config.yaml
num_hidden_layers: 9
num_key_value_heads: 1
vocab_size: 8192
norm_eps: 1e-06
positions: "rope"
learning_rate: 0.000395
warmup_steps: 427
max_steps: 6887
MLP neurons of a small language model. Each row is named by its layer, matrix (gate and up: input weights; down: output weights) and neuron, and shows model dimensions 160-415. Each number is 128 + 32 x the weight over its row's rms, rounded and kept within 0 to 255. Numbers have three digits each. A neuron's up and down rows have the sign that makes its largest values positive.
Before each neuron's rows, "fires on" lists the tokens most often at its 100 highest values on Wikipedia text that the model never trained on; "fires before" lists the tokens most often just after its 100 highest values on Wikipedia text that the model never trained on.

fires on: "9", "1", ",", " the", " "
fires before: "8", "9", "1"
L4.gate1982:129141122086088121144132158118097126108144113144097115186135161171109135143144157104153112150146108091120086121157088118098222155151145131095167159133125101151138081081072097100123102136123162114150144101068089112111087091076099159104102154126142136077146067152103210128143145130062095128181175140087096069108052100135179145124118144153154137100150143130121136115126118092159115088170170101141119111085124105110100184092123172100105178136135119146173190140160096123060093156110166105096138102165073095117126134108094092206136062138101087175174149117192100152181149090113068124096142090138113146098214145126131092118087118076121087163126079162123131198180113048104088113149093093111142124132093085086145143078175156138159133120133147136147107062121165128131096102136172
L4.up1982:150134082063115173098154125113136168141120109172104144102128120152160094147089079091085093160112129100089123111125098136162095155192125090120117136122083115083169131091098148128156187111096182120189169146129133115116186111114089112125181132094120116118119179119189199174143174115136089152124118093100145063063048144114149126120116106146152162156127142161113111124093168151146101197145154109138183198153128186142157141147108137159144122085152087095142091105144105094097094144156102099132123117153104164152176139129113090117183098116173120129169147096117176159132155168148170152087095101149086068119081156195105154119088160145131057112163148110107106138094123132132155121144165138128090087115097148114054109152123123080104138135124151167153144097104165189112146159130098
L4.down1982:143090197134189119120121154123159151151150123138153137079131114101092138126145188133109120091117171155135130222077138106122124193122133088148105191129142076138143089152082109191153073150109056060086130094161135122091115095168150091146162190126126114137135104091108082078138107179129119154148132129139179149184133251195102103157123154104103131137140155148161107162129124133138170135154147144138105137115142146156156140116126101128203117124132093163130102199110183157131182150095177166075094093091167136131046174147103155134121091113094164079108095168111140107124163111131120135106152132090179164090157089087120048139085068104121144128093081140138146062128103115137103115214128116170154132060115123168193146151095142104151129136095148167140162177200091122178165124088126

fires on: "==", "===", "====", " ==", " ", " ==="
fires before: "\n", "ing"
L6.gate1381:160109097158120163107106076088109145149130108181119153108105163128113144123134155105074127105084108153115163087146106129206138137179134151116118115154053133139095174125189139145086154081148127113122062079155147116078124104086046160130156183064211148138113145179146158104136119155087165157162087110105127130174093147144156093109127122160126117131143165155142148095158163091062147188155069095107136044119108120181138129076189158170090099147146177161118198120121163119084142130076105181071063143154081100080110136154134175149099173192107095096146139078139081104137126115117086116060154133195175212120128120147153155118098150107118103187137126173122135140130193104151164070140071134095124098122116082102160157059140109146121165125108086150149087162156166144171112065074154
L6.up1381:143139205101108159132069123119135165097136148155104083155110161141105193135077116154153156151119149109159107140124097088090143192195067110168143106150103077096121129186093092098118137183115101114069128106142095152156127128080144107128150119133101122150136186114179146145140134138071183122121180088093183159139170108057056114132089068189095077059128120148097131129149177100134183140097190164155138164081123129109117113160140122088159142115138180138153174114144186152136120079114094135136074138140104096126148118093074105119159134158120156116154066126097108195105145185108096081090085161151141094169119123135053145197052150167161101086183128108107107145178116160167192138147146150078153061089156087143165160071145122159127132094089138110212168132182162146129208100153110
L6.down1381:124145114110155071162121071133130139120144145117161201099142124110163161229113130110124068160105117171107162136137158182165108181109061138074126174121117132130157114138182116118116130129106088169080134162064182099211102117116090138150086168091131116132124114091202099191091139090189074104124074117161174133147106222153135116153172133137103148107138128136183113103147134083144087089087117158162179109093079113114112145139132129142105103159159106137198143133116077177170058080156112125133143129129109146148123113103125122125170131144130113118093129125111114135111152155129153159106149114152135129103138127054188139121088102103101175127106156145131146112113120085188119103107082125164147152136080115135122180134073161106195087126169094110097110160041095171168094143152116

fires on: " |", "0", "|", ".", "1", "—"
fires before: " \"", "0", "\"", " |"
L6.gate1376:111109138131192102089169142092131158118148079160113126110106112099149218095089155156103155146170121105128153078131114113137137151074129128081126076161115175074127144123136128158168108127174154098091062128133193135116125117112126103160093105162174083134097104173140154136190090188101116106132112098171158124154149183108110110105106172132100118142138100120106126152105157122160140072116122147127107127104116106130152158132166117069145172114142123116148071135186105152124146133152152149134072113114137125202121140121068144140159120070184152136078065140116095101159224136186169134118118108101084079101093140093120155076111077168151097145065161120136124127130109083173175169131089147130167130105136164094128113148142080154159082106085144125174079118095095065179079156108180
L6.up1376:072115147154085158116127119128100132133193088151079095077142093123120141173148119158128156189120129141150115108152097110171104184161119129087124126067093114140152121132118070088119086087117118134090132157166130154110098119083058102086128150071080100131108107104102134105109096103140119135168144080085079108092148119100226195170104131227179109105124120177113107178104161109166165134164089186106065079131146126110145084125152169087130165106144135167098159127184132150126082076114153151181120114129069081173192077138144158161180128142130102082122175117144136148055173092137130107131144154162169099140128095087093141144139099149186092140088155144109160137131091107107106164094121138064154164147185148149173085134160162134133156103104128080081125155150097137180131119142144
L6.down1376:123104113122186121133180167183159121156135132095135141123110139091177091133160183139075185158123169169198129167154150151180169090080099112130106107160128124108100147070123161140168120126138127098124092121109087118097106145144179117105126153142123133178149168138141090131153137128134187157127136014155126169173156100175069085126148127100143172191094101157158121085137141098160127154119164092116132113132148161162125145171081113049159153169156160105114143140114110160170117137085189123183101141129142144174118081102132163110088111192090137110149100098169166109115108162063105101139130163194105106125205114096094121086142110129147110141130163180148144111114069142133161059091167140116167088097117114130113185140174119109113126085123135110120066127112147112124140114111133

fires on: "\n"
fires before: "\n", "-"
L4.gate1690:154134071138115084131142119128127118106152105169105090111167085107181149147117151121140119145181130167080093095111119133162148128153117088134076051160099173136135139102147111072097120145148138146116147055100075135107109179124078170107118085167147120107111136136100184196100149111119169109130139135198163128122142138152141098177118144145182209113181160153109162073162130160098163130166116146154082137115087169108161118073074075143147167166125177149152149072133162076126150126142092139210125144189169070095137156120144134132094125118112138102192172121160136114089103145122128133155129158121194169070108094157102087149108104157102163183122034119168113180124097171131096150095178163130178164102135067119117108091093100143166080140130141103102052148149175157172125179148136
L4.up1690:124114148094119134138160093087143069164143137151091151135081113150120166101134144143106152108121105124047168082081089085103143158172159076108152053184100168114144104133171152097098101152096098136122087124083133151095090133106071131112120123130145138094136100145098185193084091110135114103094134092183086147129121083126123125184131134121145131068175128135128172072144142082093170105128142161136141124153094121129095101060151106156167141103160135140083107104071206119137125138143109150160113118092140139163135105151124187130112124069115079120100123093132111072104073068146078109126082082115156138152111153150084137131093100127128134199179068130124053132186090159179126128145155155161170132152105123095121078096176149118177097151098147132176080115136122157151090116174146
L4.down1690:071088108149131103123129100099126113100097172140095148113184132084149121161113157138122118137124130106127133124146146136101096163095119103118103158084094120146136179116153120163146106134149156125042122171149161150112085104100119124117185087151167108143128119171132133114111087105180147124101113156146078145142076065175117159109195087108148105108114084159122068138105169088173056157117087153209144108094183041127135140076185090097113104103131108067109110137166175112153125130095085144147154114104059114084153192094110080120130153124114121101168151105125118110129179110091138084126098156096144148109108081105129139167154141142145102132118160118070145127144141166199136125131116109099154074167124091120126115185134179099123137116140103093150206067063166071104111117170106

fires on: "'", " his", "s"
fires before: "s"
L6.gate1723:127150168114147150137140173121077115071127103116146124141142131118152147185081101114126186093072112147137182132137140140160107163107134156110089125103113156129173122120148107081074172154138194124110065089141135163115089121108153131094170132128102138141118123151128130098162158163159122092161083120122125074217092119131158194096178119176136074151120124078083166180122142151182047115129108128109179114061068115159166164085086124174110105096028155152172084185123082090165179147133162134090078104140119175158151156131147176159136138125126128116133160079128083154097154131130089173102183077122112155133120180122131182125143094150144179107112201136165130139114160126093107101075103139121139122092067112092143178097091137133130139120128138194067148134102095112120107098144122
L6.up1723:173118132193051069186118066109158114096102122113091135168120163100198112168079120091142113097160084114119129099100101161170123118170151080186104127095120114112161158151121174108181095094120106168131173033108104124111095107109155111104150110115101134154098090138157154186146143072139150132157127084146154100115142106193107125109091137114125111136082070126166076096117140093145125161107143141180126153132090169182154103163153101180131113197143129106104127103133130098156176161067139172147126093160139151144137123099132120173131120130144088154094169113120107139135121112144117167096140054125104107121196081099075151117144051081156067105126210106119179168133100128105079110140170105175146158140104101063148078167128127157150079135107163131126133152073135130102180162108107
L6.down1723:077133067126146112165098094157157148140180102123194092129138108129109129134182167185154038127140154147140107188193127074089157153147085152122182107146135143128125060162148098169167094152074133136080135118093130110115188190102141038138149195163102110084144097104102131153143176152089135086092141174113148131136116131126078137116138124124067100131158129186122141091104120109079130076174161158121163112185159132108170137113072125180156122177201104158100151168099140130095119101058087165146122195100087112074125118151112131129136114074117153116177132190110105080149144061063119200103072079095152128117117114216141076097162103115170138108151117135112183136164129103134103133002115134099149132164119085173078140131099128140150104158145117104101191113140149118125118036114145

fires on: " ", "1", "–", "im"
fires before: "2", "9", "1"
L4.gate139:219142171111091137112121098175085135163201104159094142107092133112138086143145075081101173105127129115143135136166107148108111159142108105164166144082167132152171141129133111090122121182130126141141099169117147102138180108063166065100094134048146116126053125131126077132156140063120131122091135114086159095107146139117102187118098106162147165106088137164131132075143105111076141068136116099126117174179129191152076132096091104126057110165125136127107103145120106136110113111051126137149110151132120181109157099078132102056121157113151124169155073129097122141147097081132129139107051165111119063142130125102135082097131114100157126156161175113156092160078139129129175134139169190165121088075114111087109143101136123144127138085130074112180202111145158094156119131150083
L4.up139:073114163153100156079164102190123159151151167107081131100105107068151093134071181117098068097116148137104190109150200120130126128137122098123104160137061118123141120143110156114107098131108111098114072155138145129119157113142132098085094114101128130126085146145105045147118091157126105123094111092110133177078126155135105142133145100137156137142162115160078158078164101116115203112147096089076153119079121111131149164159086143139131118174164158124090146081133088148161068134081105128135141101107163081173084147136105205161122141098098161154096156108093128131155091150112124089126094157127139091123125079136074093098087109109126146128096139082172114123125126147117149155122159206127168132117123098135166170153117154175162139090108078160141129084115099145148110172164095
L4.down139:133127153146159132078143118126113131201090074133120113110159131118111205169150139115107176118132155131109069142083103147151157159062158179113136065157094110099095112130163136095115067104130162144132169166076164109098146166131143120194152197127157133150156179137160146097113140099129152098115173165148118122132172140112126117147167081150083087117115138184107118109116221071158078122148121167106110107162105098136111107129129123136110099103142104152196083130134140117114173128153130143130146105121155155064147101134235063140133110132125113135142154141122127156145117070141090149119149163086097152089141158158129182159096135140136148119100127132059097112114167143161081161124151155084079153157127129162115136048106109083157131130118111159128094136165102082133107079038134

fires on: "\n"
fires before: "\n", "-", "The", "==="
L4.gate2003:111152103095171111096142109097114138131099149189071156126142117192115155116137129090112103090161161172077165138107140097154085118177145041140092171137148161132093138102137195138169094165095074107135101055097193114145073163189066170086119133090099144129107080130142123120125133135103148109108136135134114120135076144153124084098083172124094178105202133080172102145151165117130145138158134055134134160124143105126068108132129178121173165107112106139148085173081141133110128121127154129137169113102124057135112189142141127185099130093112128091158192110103077158156071126113168081123104148151136141091154153200079088148157142113131154158147111143143130124084113128173135103149138142164157142105064103084102125131141088070128162120075090116094158126154150168207129102100141
L4.up2003:140105091094133137134117092170088121106086160178091139145128105099122051149122116148172100105173095121126092172151125155150101151089091078111095157183132130172172153140183150118108096106156153069127098115066159158127090131131060139136103119121179130123198170162151110089127130131093144168143157088162127109180140102142085099077145160179142101111165134080161145189143082142100157123093146138129135105104181083139095134108154113102146139124177108100083192123108090142168147054126135103113125191152125128103071100141157109159091144161107052091137082137133138048111073142098165088135130181112147128094053118086110037132082105158178121159116094163136078090122081095126090102111113129064127121166161104113142167116131173110148105137151151170114078105102145093151182108104086
L4.down2003:119125122112135141082097104143116181140118116154180133162154134125126140054167176108126081062166157092120130138143149069115090108131186085131171197103134066079134137159073152118129099144122121165126170096144144157136102159169103080115118079131155138174104136097191099110151116165135099150096143176175136136089090097174107082122156085149085157133132138064128113175148120160169115122129133135179133107092065181175164093193128096137164192118096133139152149176126138110140157133172128120109158107122069117076124184113167169109128107082100141149221172096097114108150156019098115155086093199135124126117134099155123127155159153166078163185126141190142085142119166169172115161102143140146151184176084121076147126172159155147134089097162158125152159194127160113140085094128138

fires on: " ", " he", "it", "–"
fires before: "2", "1"
L6.gate1055:183085133103112179149145147163122138123126104136094144144134147184122200174169160130136100106064134108093163147144118152163193108109142125195078094104092156143122156135151083136097126164107077123099118187132168155158173153139070120148109090120128176087172079149155126070158142153134121166127116159126095127152141137080099109152122120140110173155115120106084148140126060186047109098082131179112107127151137090153182116113116177129045185139099155110132166135148116086151156065082148156118082109080102144167080184080186143057140158152186152127155141100147142083115141135070124155144146105124106158137128127100155127119094104163122118122037162105103159122153159145105134171150074127149184138129185159140147180152110142161117144096099141086083166179115118126195103120142111
L6.up1055:203067148158132178180170116121182134125143068084156176161096119140107161097158152123162144107080095111138091087160085098159171126115161094105076126062163087144139089167147107108130186140191110113168073145153130171112102088189128156104144115084104129098062179159096134095156112112139088157137141110175140108116154122141089108143139131119135136071092048130157175080133119142065090115124185096086147222110148107175195179139138181109133126137081062104136078141125148068122135142068127131165156073160082100124072097157109123162161138193176111107147131073160139161154095085117098092099151117112136149162155080117105124170185104133190141123124073092134181135171117106116074079130080162096125135054091092167090118166096185154163173093116132143192092138071093170179111128112115
L6.down1055:124135128161123097103146149131172141180163164161085065126111129143150131104093165139143118201123090113180094139112114146144176119094164105164075153115130136131084117129167122126086146168157139116203140146185101140165101121129126129235207147126096190068125165128122133123136095120112188162118109114109100126106128100131136151057177161130115111138095161146128128209095097150179105053052079130109107147106100050080077127168195160178139131104176158107118167117139119107079102143120137159130112123183115114137184067061137149128087128096076115109173197174177100160089150133133149136168148131111147134142113097151105109100148170111103131130147138107107148138118145139117121141130140109105077080133151136041098119119130172180147140117126143127101108159082103104140153111054156

fires on: " ", ",", ".", ":"
fires before: " ", "1", "2"
L6.gate559:162129208157152100141148163176122147126147128097165145122146153178102155067124159143088084147158119052144130205032127076151088138125095100170127100089125154058108133177147194133113127136135115072104117089081154149149213133138030141114129087092132112180169091186106144109121092136105107188158081116128094098134099088085147146120103122121107175133099178166156093135181172099140167120128140093151101095163131097135129103128154176121092110143161139141088143110155168090109174127056157154139094110102127088106145144085204145134117130089106078085138073162129183131138115135152171082110131111089147127164154154172144150161154150109152104125140145104085115137188145089137170150154088116125111141157112168095099154139167149142098113149120029145159103118109137164150171108168088
L6.up559:141215142060117152131124150137066096107131081114067102086098144142150128110109112159103184161151081076136140091110095095119137112177137135140100129062159116169078159141142134141105199085090187123199136159095083150123087131066127184130176089068086070087144114145129153124127133085073208128103192170144063133131146139150123090150130074154134153119128076105201133107094146158149133096087141104135099145121142079095183116123159107126117081085164101148084126105136155077086131168168143165178122049124174104178090159146109093209104148160123164111167159115141139203113088119150123113117125159075127152169177110119130066090129167099097083179138115106123084142179103077067099136164124179090112165121150057088089154082150090096167179101095074083141145132112145120053139103107128
L6.down559:102154112137122110111115144108164116118089100132134166145060152120125148129176150128155114159082212144109123104132124181121159114159154053123160107142152134136092126135124139111153142122105104109153132097161148111142139151186105106120153138161137108145134132129063061133147157103122168167172113073186144077115126145134133141188145158087160122123156129141112079104101176077134072132111174185147115193085125081156156181156106089079095129120104145115093108170098111164203137158131093151121135097108139149095107165162164049156229114097092122198140191161177096099086154115123063152141118099143196133177101156125126192152156126166162152109135113154159151144122135101139126149177112147106133171152129143173141103170090159061110141136145102102117126174067140128112130136134094

fires on: " ", "2", "1"
fires before: "1", "2", "4", "8", "6"
L6.gate760:067153110122147088131157153107104141162157159149110123191125124201137084176122149176144130105094103096113144149150095095121088071117133098101134090167105124173104124147098172146093147143169107086177119102165140074126106109110069101111134122078099162057068188148139112103056086094109102154158112114105115148125148139103120165052122081153134182110118160184164151103155113125141143186084152147123108104125120099154100090139139105115093142191120151145148139192065086167152066111166112167069083149145134179113138130106152152101126157118123091119170100150090127102123148150088140125159075163143056120123101163150093129137170075088144124144181113148068141080143140097134177171170118129150093119104093064073100141135165122111116102157170060161129112155092127154146154157093100
L6.up760:144129127113109173149116105186124104171119137139113137087060167102139113130181129146121090168110123064107114158091061124141138092099168128109109131155140110165126152114095041125087122128099124103161112081086110178113088060126131108079143076084094112117082155150114128133135178132108113207127111129136072176083172159111170079067184128137138174159047103113101177134163171097116183137137123129201143109197176106105112139101124209091132151101141091104083124073174097086092100073100116129176173096125144070181056160202107127089092118160158102135116081095092134137212120112136091093081111141135149163099198142174177108164105125118137168120148114122114073144137119136118099135163125164135157127175080057097113058147150131160156074134136074140138124091133117141134131126141102
L6.down760:107159100098156102095121119140209107182148146156130170062164135086153070153128156121107129127099103116099111144116186158092084100126132099140180109166144149134136161140148104203118092119124126162085109124158143060092109116148147091132144145136081143124146088132144081147142129105126141131170141103203091119167115173130128175194119171089150076126153069164079164118187164136169115053120092142145150156100093126169116126133104129158166172124089181172099131119082126177063144145141123135107096141156127195080153102089050146137137100151143113096129167086069145094135162129076144179075190122155148128159113160076098121097148179158143155078182104183148170052114130160153138119136078132117196105076144133159110180110074165094075091100156158133089087139138138107124127110097174

fires on: "2", " ", ")", " Q", "3"
fires before: " |"
L4.gate707:076098091144138120049147089125103169164113202150160155086098141131136113119118155100136092170115147123125123142172120112101129178112124098136132111129106085160084120094108104165145123163170108143213113136151179065130174149080156136090126128102126146138079153171111177152083070152184125186151110134154140109115148126124188161165097123118102087110079218133116117191136100091120154086128148133075122116098111176166112093126146175105104195084069146101090125190089155202131089183123143122068092120192131165125180114124103120163101135161090132096100133169150110139125130079132091141115129146141113169109165160127091073181168089114134143085148130110100135109115158153151119110153098142159118140123096142125117129102110135171137068052175139166103152074123144152102140061096170
L4.up707:188095094110074129136149132162119113142146152152106142138156105169145121169139144137131121165152070149116142130142074103172117078161189113158145075128067111083123164124074088165090147110077149178120151106145189090123183135099188140158109073100056184092144107128164112139136146153095061098124120145095201163174092141131139124172087094142147111176104144135105209120132147144136157163115132102136150145093145143107101144160103139150138110085107079085135139127133165116104110164147139156130182175131113186154134102189077117162113155115118051191123088121165134077125155109097118114114140168125066148174108163092158117095103089132097159176086087070133109134106188116176105093052130142159140089112078153117105176165096140166140167100133136120178127120130116163092130160113166
L4.down707:122106110139138202107124143108098133161147153121093079121099105121117119170069131172120101129068157095159135105167145141096076184124098113155119144114114117139135133110191193133155100125114131111138139153091080110130092079141080105135127100131144143124172101128153134125120099145143076176126152120160152200117153125193169081134119098091103201147108119108079063166087110111123085130147138166127107095123083095100108125081137110107093137157082131175107148070158138111130175152127099058126122096125153125101127095079092073161151122091140139135098117119128093156133057147129122150063152018116182128132162075115096147114058176184128134111095188195153111113199162133126124097160134135108094083095193153137101048127200110117144101169092135130139151122095125089135173113095109

fires on: ".", " son"
fires before: "\n", " He", " In", " The"
L4.gate306:162106165184096115135120156154157163145127130104031106204176100126100100175095166098153130115168127136137150155157117109152155096172182156194110085131183096198118113100122095179160142157110075068148089194146160207086143079101108080157116140132104148163126154116121135144138143120148201153154128138158183136161102133093155140127138125171131086157131150102145099113168145101139123100106092152105174114114080119098095132171181103152100078100182065112145150127122121111157097146160130167106146116130165151099151109203134117091112198107163076114099108173152111098098163080159119163076134173120184123092079077138111081091179164161116101138053126088135175151120139095125079168107163083140144141091153217133075171084074124155102089085114128104112168139139155141160141169091122
L4.up306:173089099172105110120097120199126111183079113168123116156124140122169139105122090085118182162088148141054108079136119113109047161114162128128146099163155166185138180076106141177114170196154106121179078127125106100109137067152154114160137122099130137112120039083143086133127109111097099150151078123100100109133120077111166123147139128052213172173185109192109191106108120091115099081129106094145125173125190124185108128139174194120153106154165068151149171095084143118119175157122187132130140125136125159115093135126161146128122060147130115156124062171146126105079142087115120177113100103117099125105155123109147177148112080067126125134139133159130106124123122081210162155116085148155113176137151066127115098105093171158140097071134149180133132077145144150180148091116142
L4.down306:174152117087151129148108100128119091124153119112190166130175130090121146128086117105146201122164141109149181132149124155150139164189086149172140206161140157076148169110153173114063129147115150152072073142124119142101090101114148110124157111080131147101156082083123101131212163100069194120093118115104156094079090162104151176114148145150118180138191173141163086143090081158054173104107123140136169146148114162153154113145070115237189054128119208159133113070140145163108183092147081123096151118113126110132135152091103161146095124119111129117181143122124081172135122160124155127153134079114140153104094068161130116142101130143104136139169079099166150119106147123113150122152079135121126092172135028152137116131174182144155120180127125131073115120186108147111127127207129

fires on: "6", "5", "2", "7", "1", "0"
fires before: " |", "0", "2", "/", "–"
L4.gate1997:148143074111158164154114128084156106130122117183147124136127153136155125167172128128119092127135099135128123101069106151081099130188138183150107072097112148141208135108091140141124137167081161132172055102149114141102082087213124102163162145145158142099157132141149114182183197177118177188166170109128127130071136190154159119099073087157118138153150162106089140177134129141117140165109167093108117087142079106081108093161113084119146121119075166130131149107103080104151086056203135147074122163122091094117082131092139138131155161132156175146122114080124104129109124154088193133129122084160113151115136101169117118137114133129128116175165135145163170138136147160120162116121120107142128110168071078121126091111130110070101139141169101134145136182170155093184097156100163
L4.up1997:128095133198136141119179139179127082160099125107102122133190090123130118153115054155134065121164121144161153122138126147127097106114107140170123166145152126144138093105099111163107134118117075083120120108093175115149113105095099123127147085097072137159149197142144141111123154106079155103120116116118095131117068132132086089095157100127143128167142091128085153069071073160124145140072098161111139132066144168155201129185104146131127090160153095134095133123111081130103096127101141151108132180132097090119123139123147162132141142156185071117140139141178102091083101100093115151100072115074166114153078151091090133083179121173113149104137117164093064129136081114124099156073137152181156153100145178107091142119096161138110097081146094066056143187115103123129121187094153
L4.down1997:171116119110109165121100083173126139119096142113112106066113170133053157137115127152134120111161142117124112112144117158160124135094143164106149084140186155067093102177131135128166081160154116111088194162117119149139125086126072116133106224202146138141087102080122136114192171145106108198166076118146077049135095120115112148114190133104105150074125168155097105155171156117087110116121183121136128146110148090148124083091142116093121152149180130113176152135108107138125101155154121127128101150135111142094117159169139081171154111135103121111102066177152126104113124154111138198157112133220052111185136146188091177166160133114117111132134094124128117109102162146096116125137122109081125156102095142071112126086128130073142161075122151185107160104166148174072053140146218

fires on: "'", "’"
fires before: "s"
L6.gate1433:075136115095126123128099124142131123133107155125176107150153150143152085134091130128168182121152184149101068117140133091129176166114121115122136139132119105124156179120219138134100149185141098078122108140112057152090108109127178096080136148071090149123142109100136144113144189106079111171191109101139137149165139169181175142188133166207142143111164088128108103103105071169145116106070155151138164136129085127144142161145108190125082147123104082124166159122161095081107120125143152075169127126195157187115167091161150071145109130175144148148132155118088157122093131145118127128086185134196087126161165149135080071159149138160131161111145203111184133183130090100060163149163102178187130166172094116093083106173136118128070115067173168140128110110169174179131074109154109
L6.up1433:095146143153129119097118090169078075108187188087110076130157113146128113176110124159151147111200167139111105143158164101146138144119156155059175131088098112108136159162128109100147163172125011147125137135150087115135104170151107053104162121054073146131143180115073082162118100144140080131092156135115181146153165096116146119176128126140156139137106116122095157100131064104181052121144149145199100148122080088168131110135083133153137123107058048121137160128181128154146082090117111107168163114116135147103114160120206072130146178093132174144141132108082162160109135130133148116124150169156128158160140120104116096174207180090141183131074136164104120155071159150103139102107155162179095154146080062079149137129160140149090149058091151127156133141193134071103185173143078
L6.down1433:128132113180139127165109164160150115158141049156142116181128096094146086153128086203095155178083130124181167149081126182104128107141081122132139098143186149161146149106101158186162070136133061151142144125135124098085106190145122092137158199151074160127130150088142122077108102153088145167081124111138164139111191083068142169122167116117123081160086169136149104154176184134161150112164115082093137134174144109143128147107134098156123089140138132127151178160126148130138119142126135162148102104035069121111163148117090119127180136125086154115083185116110096139144126128159086122156088121116200126125129093148111161126145125135198065134170117135124104128166106141131112156127136137123177136127154178160149138151064108140196095171134160089108080143132109108213122117144075

fires on: " days", " season", " day", " years", " months", "ar"
fires before: ".", ",", "'", " later", " of", ";"
L4.gate1543:106124123082134125158121125158084077094182118126104165164199147113124082121163119097162138083167060136197144134105088159115080162109157113134176159113177119081145173083196163139142119202153186149096151105102142134156064126147145165069127155106144142107120097150113131126131143188104111139121142108078199124146161154127083160105122123159106125136147085143135140172168103135141137083138183149160127102094125093112075098136111140119159084107112140154118126122078129148061096125099142142120123163129143079078171098081140132131104119133168091168200126080151158147088152050187152117053076132144164164128092083183106144094146108165106115103179088091091130128178150133161096099160111126121112114103084134119181119098135226097115144112131117142064137101111183114102143090114157
L4.up1543:161143105102163118133096145073161184156107115121126158150117143128094134080104149103142090179134131122149170110123174081134156075134107180128146191079116134141141124076102142142157154145137168072100094132164157181083080084094119127091118088143078081114124171094096152150170123116105096094172142097096109151122175099112115118098091137152064149109101172054138104114152057154156194118146074135114138159212042142145126112162178154177110158132151137086159092128148105153081138119177110132147071117132172139087145108086092171066096140108100165118167084115134153081099150156168169110118164084074111163124159158128175167151178128138092222156109145068125151127088113096056127114145106137147119082121107136150109128113146149113142158107112131182117129156018088140177081111171156
L4.down1543:083108136122159180146101143133122101148134165145164111132123163121083177147143151172095118146104144113125120134135158151093127192117189140184142131112116123089122119082173105128072164150119103141134142144154112153143182134080141154110105184191119146123115041132124129152124138137107157178107174176077207092146116150141123174141115167134114080160110101128081142101050190178091138099073141165148106110085170105114097133161159162099170122114141150136147126154108151092084100098132165126085092100113148147207090137117132085157161106098109162112124066121125091144195148080097127098130113189149191106149108135162081139137123158162121066132171104111128075119142106119141107177153127143053164087083100118111157094107123099103083163176155077099110072097148163078099128144083116

fires on: "8", "7", "9", "0", "4", " Pro"
fires before: "8", "9", "7"
L4.gate484:164084078116118076106101142146174081171117181135100195151158083121080105145126132114147120163080091112096094103183173074141132117192091104110167137111127148138124194052159096075142152125138099117153114117118111090154123145056139061059152122128088145090192035134102145089125133102119156114102122097091076101112081176154142123079096099164104129153048155137210088113150114120130138133098115124140100157090169171151089133166108119138087185101092169172126113098129107167137136160212133139140128139113098130090164134105176098151154134128112144209133137108171121078137163114154096145104168123180139194166155124075125136103115088146102116095088094161091124104104172091146149108160120164169084095174137118170123075103185153163056112164129143164148108171158158132170096118131090
L4.up484:120194068129152150103165140123171152117070111098189210124101133138129143182176077132168228147085126137155147118173036110162206144108085141146150111153098151120077177068124071093099151169106183111149062137152097089155093152140111140107152116187126135105133119121167151110140118119078102108190137149171094082056113139153143151111133083145165187121128170154169120109099135093115136165196092085113157114164157139057202125077041147089071120092118164132114128093138115134130114155179106115114146093143125091113056077094116108142091129130127132098137104175117073124161138141159151131133134122102132108100129125159161142100085158107105113136186138163064122153082115186140095111044070098111171104108161121174083091142156102087113115092161121157089152066122129163099113113143180
L4.down484:132081131143152158134110151148132190142192164136084159174103112150106112047088156118090075111162152103088095153098092107143130138124128082159068154076166149157126135137134128192169127099175140064082130183107132089127183139093153197144173143089112214089118159142193119164101120164134117111082131087103134143067125121116160150150125138123123062140154101116147188159155114116139166134092177151135111149099163065170110114114127095166136095145139136120109135201170130114161094172098138096144124177132080102155203171139093112138172173142169080061046165106110221097078104194086135117122048081162140074118060147147148038102119149069154165106121129120158145135143081152152123181158133072150080154136103107134153188124167099170137196115150197118175115117087166151142114146144112